config.yaml
rope_fraction: 0.25
init_std_qkv: 0.0527
beta2: 0.98
grad_clip: 1.0
steps: 5082
MLP neurons of a small language model. Each row is named by its layer, matrix (up: input weights; down: output weights) and neuron, and shows model dimensions 16-143. Each number is 128 + 24 x the weight over its row's rms, rounded and kept within 0 to 255. Numbers have three digits each.
After each neuron's rows, "fires on" lists the tokens most often at its 100 highest values on Wikipedia text that the model never trained on; "fires before" lists the tokens most often just after its 100 highest values on Wikipedia text that the model never trained on.

L9.up141:131138124156121110100139117148129142095112128145111143142154101167171125112132125116131126129108060100088127131178131153110099158113157128134091090148118149125116087153101121098122147107107070143152061108126111144141131141141144110109169125126115141140169161151140165146108142140130170104124110114113121152127113160141107124120119079138154145132107107093165117111131165159107134141127
L9.down141:148098138151109147139111108124134108177114097135096133114110149140097078135157097114148056094122151099157132133143134086143154132086096146105095121164069142140125130101108116185133145139119128127108167167122128138157114128140114139128127150154110133120124095149122126110111117091142156098158148141139126142142078124164141138136092120128109183127101139162156176115143133122081112122130
fires on: ",", "s", " later", "2", "3"
fires before: ",", " the", " he"

L4.up302:119113117117105108151108105120089085082147116134146145101142191101133121103144113141137114091105104121101094118160148123131109068165138119119160134099141140130130136148100132113132137136138139164159119088137132138106163107125149102144101116145118117147167111141135127112115150112143144112127088115123157153138134138108124151144098099118119169168092141176123144151122115140180108145137
L4.down302:094111110116171116073133142123094163119126156134172079154121109097094128056098130149099083164125168119156123135100143134169135139083164133169122123152127163102098134138123130152118130082111179143140133128132136111135119113137157092124137156167118102112101132151119145119138122125123163198111082142151141101130138122139108114132147125103133100145099142128085125112123099140115078126111
fires on: "\n", "l", ")", " al", "in"
fires before: "-", "\n", "i"

L4.up260:147149100134106150079116098145113135126156076163115086079146145144120129126091153090142087121129124160134122137147154140136136119095139114117114131101127119128089143149101122189136164161109105138127124151169130141106077133117119142090153111117147110172138120159126132137117152120134142146102114112168133137112127148169083096119098136137165139136089106093160098115147151141194132132117
L4.down260:120170109087176150131130189120091134145148107119124151123086108138108116119077143119157130129122163143133146127126128100100122116163171099121115132138136123140108106111109153125130115139101105086125123107123116133154108100144126107113093161109158128121092121119149118128142121174138123139110108135133133102139123141102079117219118067135125080112108129098092083142108113135161135184123
fires on: "\n", ":", "5", "6", "3", "2"
fires before: "\n", "%", " |", " million"

L8.up550:159127151131095108190141122169167091104126160163185092144140108124122127116172125123158117140135133131142084148120111141128138134115127104142127148113145133105115139129125112165104093137120132153115165121153131143135183132094140128097137098109098127122123107111120085089127115130103145196121152085153129106144133132130139103129129150112086131154131063120147146138140127173144107116130
L8.down550:130128110130120150075114176076155130120110093096111128135132130123145109149150112110138112102110091093090193152105141148109158139136097132089098134102142137114095159103117127107090161150124102118135111115148103127085111126128132128140135127119140130157099146160129137166117134132140109056133092132123133157132128182156133163122161085132130111151163171103127159107127124118165144152129
fires on: " |", "G", "ick"
fires before: "\n", " ", " Q", " 0"

L4.up236:112132138151125103146097150129113097134154097099131126106119127106147148119163104140137138114114092141119099079133102120099125108137139095147143133093124195146126118122117101158118177114140138155189144105136120154111130128067130100158123140122132159082116131138117146097119183157167149146117136059133134154154125202103101081120116091130118132140137118127150105141136122108127123146097
L4.down236:115114105136121118127095192118083100127110132142121121108113123163115138110126100104122166090063121149120143144144145118144138128143183125078147135079166161155127128117142089117143163147094164113154107142121139126099115110094125139117130152094106149118150139108110157106114177131136147140140118109156132095114147125092116101119148128135110125107147120130155077155094159143126126125155
fires on: "==", "===", " =="
fires before: "\n"

L13.up495:101104109140117162150114147094114121126134113154158111184133162116117139105104163131110130117125132133124111099090164176135101085136128106128114139093189144100112163122089070139104147155080134172128095095134093118098146133136155127139150177111151136105151123133134098086130109146145120128114127113167154143147154118143093136078132086116129136145109101179155125114106113138111131151093
L13.down495:134110097134118133192131142105101177135120175122131136059117145100138101131122121141132138115145193163136136141103119181168168120133125124075131157170180193144117135145122131115137132113092131102155134112115132130148167126148090107099144121095099082129136172106162128159110130118128088166065120113133152102088102135122112122114124131143101131098147140090096139140121132136107138107139
fires on: "\n", " al"
fires before: "-", "\n"

L13.up112:091139146130157117128098123137117129106137100091131132134102169126146107097107136092106113177124114148099099087166164124103131106135141117099111166112160114140115110137098098113129154151121077162146131125091110128154138126114124157116172161106121134124178164170141134129132142150140102122083109098118160124133137156144119094105097120139156164162108161175136136141109148154106135127117
L13.down112:156097100131083179157121141101098173105094157097175129131097106139106146157138134136153110146137162193128143113117126153157074122145143099143143125106126131125113124114138109153138107090104143110144101129172127116128154115111139130137100106133114139102136128136143137148148113133138095105098165165157156085140120119127078126096168116161113114118131102125173147149123135120124167158164
fires on: "\n", " e", " 0", "ol"
fires before: "-", "\n", "arn", "ast"

L4.up461:136123140133109169101097106120096134129140117152145090092128137130114106173125147149119117122118137155119106116117130124142121075125094097088146131103144126129075134198120119141142146121106140124151173103138120144123128142117135103122107155132146103124109129107126116146127138118140131154095102072160148130076129169120123105134114149141130125158114080094133127155116156137221123165123
L4.down461:150116114116167119118174124104097153152136110109145119097105111121095112140129134169118118097130164172109120124151149136096102130149114105120174142115125124138128111147105100149113123103107116085130114096134117125145100161078105120132076193143172132159072123117104134157182103163104115143111103100137126105136088149115118125147123092183118168163084117115080139125099142147168140157115
fires on: "\n"
fires before: "\n", "-"

L3.up284:122127115127103111137127121119114087139126126159161074137141138117138092102117190134121117129141148085089140191170159117148124123093109099131158124151125184116110127127146125098096136142114112141121117084135136140103088149133132104164148138110130138126118115125154122149103123125156174138089107114168134144112160162101085081118136118109131108122092126109163097139162169154116133171086
L3.down284:164113097123139123148128142113091136103104172125151114090099156092139107096116103131104077089131168133151105171126109139107110131185137102146136144130099121107147153128102150113122089142168143137140128161126087104130146115114128118143123129096138134144148133109151115133087126110107135147106136166158109146132141109105120152167118186150161150136141129133103196096099131122147107093159
fires on: "==", "\n", "===", " along", " also", " includ"
fires before: "\n", "==", "es", "The", "side", " the"

L8.up177:172120114134068149137113142109110099123101113119141109108129138121142112127144140147128120131086146121125112153096112147135146092135087089107096155083102156127135134160118128121132129124165112167147173118116131140125135142131148140092153131115131104161137129122155111123124170113123149187104117078138126115133162164122141100128134145081096127130120096095165098158099126130178102151087
L8.down177:141135132081134180090125115066097153120115095132093136116129133196144146162164109139117145145121141095122119148132135131149097193135092120108133124120144161143126099092112089111109156096105113091152161143125148096124123158100120125125113127122165133134096132102078128146125119117160155112102130143142146106125128164114106108099156112117132144158115137096124117120119115107126123171104
fires on: " |", " 0"
fires before: "\n", " "

L4.up361:122111116153117127129102099146112086121135111121161131104162153155135105126157132149140121130136141141102125118118094131120122080114127109139153100105144190119086122126102108166112164127129123130178113140144109147113132137111120121144164151116126133096110107134136126087123181117138186115112108093137140152097127158107110106126120129106113171125172121119165097149088129112173112159150
L4.down361:146107134137099108126131177116110140117128125133129132133139128109123088089152096142151140132109149152109124143138108151171109119145122091127125112082175186114126128099092098155160168134089126126133114141119123098125144126107156133127203129110136161105153096100099161099114117125086141145144098150141118114104111109119122151094131157153110163108125137112178103136082121127149150122152
fires on: "===", "==", " =="
fires before: "\n"

L8.up515:142139114135110120136157166140147123135100132173161105149142109119156139132126148114094096090131118126138114106122150090097109114118101137102080147160144109095130134135086141087100134101120094122168131156122126156121156097148138159154158146174114146157137116131176170119131148097143196096119154093101144161110124149154120133141104125136140149126092102133136140119143144182131110149134
L8.down515:157122119131120112141098130158142109140161102136116192109164149129127129117126119141134107148096112108180156110146108137097132125135152152127150072132111143167146113085095148136113159120101133157124127151157102156128095092151147136103126179115153121107141097132118102102156114118163133111096122135119070124115126107131114114184108086116130086180130137133061148158160105134111142110161
fires on: ",", " However", " while", "though", " if"
fires before: " the", ",", " he", " they"

L4.up294:132105120123129137092127121135116094123153094117158096100117145109130100138121136127115146134119140141131111179147123143145080094092108097100148136120118165137092160106113118109145149140106133136129159150144108138121086138120119121148153115152147077109145107139143148143147141091165144130104097108171121128131130154136113096140063118111162143117109096124137087138127199134193139146128
L4.down294:134114143045189135106177102111076129129125132106114134115104140130113124127103180146080127111100131145165152107165105144094149125159138109097122122138129107105122145125114126084122149135150083126148133102104107164153114124147124144101097142138118115122111139123176118104128141161122129140129107140145099127153100152118091129187153128103117093143112142134140109140164098130159128174092
fires on: "\n", " |", " was"
fires before: "\n", "==", " 6"

L11.up138:143123148114091119103106148131131134109142136130111071090113157165165094092118114126126144152070130128089115118126115169111118121140131136077145102098163167138143134136115118133127166137163114143090163149133125146113123113118137103105113123090109106106116136122136113135139134123134132145092099056192130145115161161108146095159145138077139137127125111079125118134138102125179085130147
L11.down138:137117154128115109123113126126104129110110109154142081120134145103142098125117118129129150155125136123126134122122109148110105141148128117082142131102161169121123128117144169148126119133140131112109122129113125137119118082127135147127127130123137123113128151106096132146162144181112133102118117127174126154139159157122139108255128138115137123130112107129000125138140124110153129137107
fires on: " |", ".", "|---|"
fires before: "\n", " ", " 1", " 0"

L4.up479:136138112121139120113105084176143112154140136082145121099165101125102129131151188151111171102130120110143120143131147138092151105118138109115145109125160100100079128171100108111126138120115127139127109124119086120110123138133102098154119112092117153123126116155127152125134145118147127137108140062116141121102140119117117090129114112141125160222101120126130132143119142131139124183132
L4.down479:102098129140100146086104115144057170143160136082147146123121121133100100133131134164166124090167173149114111153122131161159137132133155103104156145136158157113137133106127151161106131142091131112148114083135118118132122111123117117146113150121125136132113149101089091115178139161095115106133113114117131077062132126141134131164134149149132153146123178126097150139105139137162147081128
fires on: "\n", " On", "On"
fires before: "\n", "-"

L9.up23:139106096171090129130132134115113140146129124140158083131127142133105130166165143138136124138108133118110092155107157127161126115131144102109123152055141124132085097148127147138115134086126134132165134099128129137119100119092114171129171126080127114092133124124142091149118162130153151193103135068151117108125131153170139082133122145136134143129091098105133108144079105118145112154112
L9.down23:123155099098139162108129128104108119082130116171095137137105098151170117149132164124114133139120147119152118159121116129115143160145076115121127124153123099166128100131145073110094102097115126088153111101101126083179117140103153107153101156125123163141106154111102134149125084121168145117129117142147162112150167115107134174128176108113124142108148134097111103099146151152117121154106
fires on: " |", " the", " ==", ";"
fires before: "\n", " "

L3.up9:147171105159140137093131157162123105126156115111145139125162146100104139154113174156136111120123126138150052070095138133125137097162150110128111070135159119121106152145118116150118146140115119149115112086143063129130136154144113129123134131149129159146131106152112154118132121105129113150087135073118146133122139158136107093092137133148113147163126122150167079142108164137145132155099
L3.down9:155167154133136105082139168158140102119118132132179123140172151096107120123124127143174094096102135173119091099091131146140076144153116104109091113130148121134123129114130136142109152154114127160114149132153061117130126126126116139121134153129106116164153144168067150081135135143131117130156129075131145099115146114141116112121160116180118112132124140139156098141104167094194130126115
fires on: "\n", "==="
fires before: "\n", "-"

L3.up534:096112140082151115114148122151144103124101102152183096130112151083114132099139138126139150104094120140120087121169160105121156065089118117102125162141157145082183112121133133109154120135113078142108101087129128153142155124147142113148126106179146153124131095122115155139118114135124174127125166125112126116118126182125123097122073099124118186170123119136142148148120124133131115160177
L3.down534:133153136153089154155105148143147116108158091136148113153158147139141127130118051048142107139137139131154132124158105130159136139164184127134138132118084107166122139155102111137149070086159115163131105118153118128146125061108160132129105101093121117135120142108134088158114114127118142144085130105113150131156117121106123115152144137103172143154146131142156144170118085143131099104135
fires on: "\n", "S"
fires before: "-", "\n"

L8.up93:186141117143088154119150122112157118127121123159124132149157097150168135139126168108110149135100102113107119110135158103113096129130100146102062098154128109132074119125119131096122138110112099124150101136148091153133149119140134159145155159152157142115138120145149139146092137105142186095112195069115107116109109141174126134129094102158159149146103097112143141117127144146138119141160
L8.down93:146128128112116129144130148176135097152158104129145202121178161116119133121100133133096129150136114106167146152174125104099105157091121150127111102145099128162101130069106165117113137108127127131122122150147097144142114126149129153119115195108151119118113121123103136115148106107164161126138134082071108124131099131173122091185090095125127147171098113106151146138155146148131175117140
fires on: ",", " that", " which", "s"
fires before: ",", " he", " the", " a"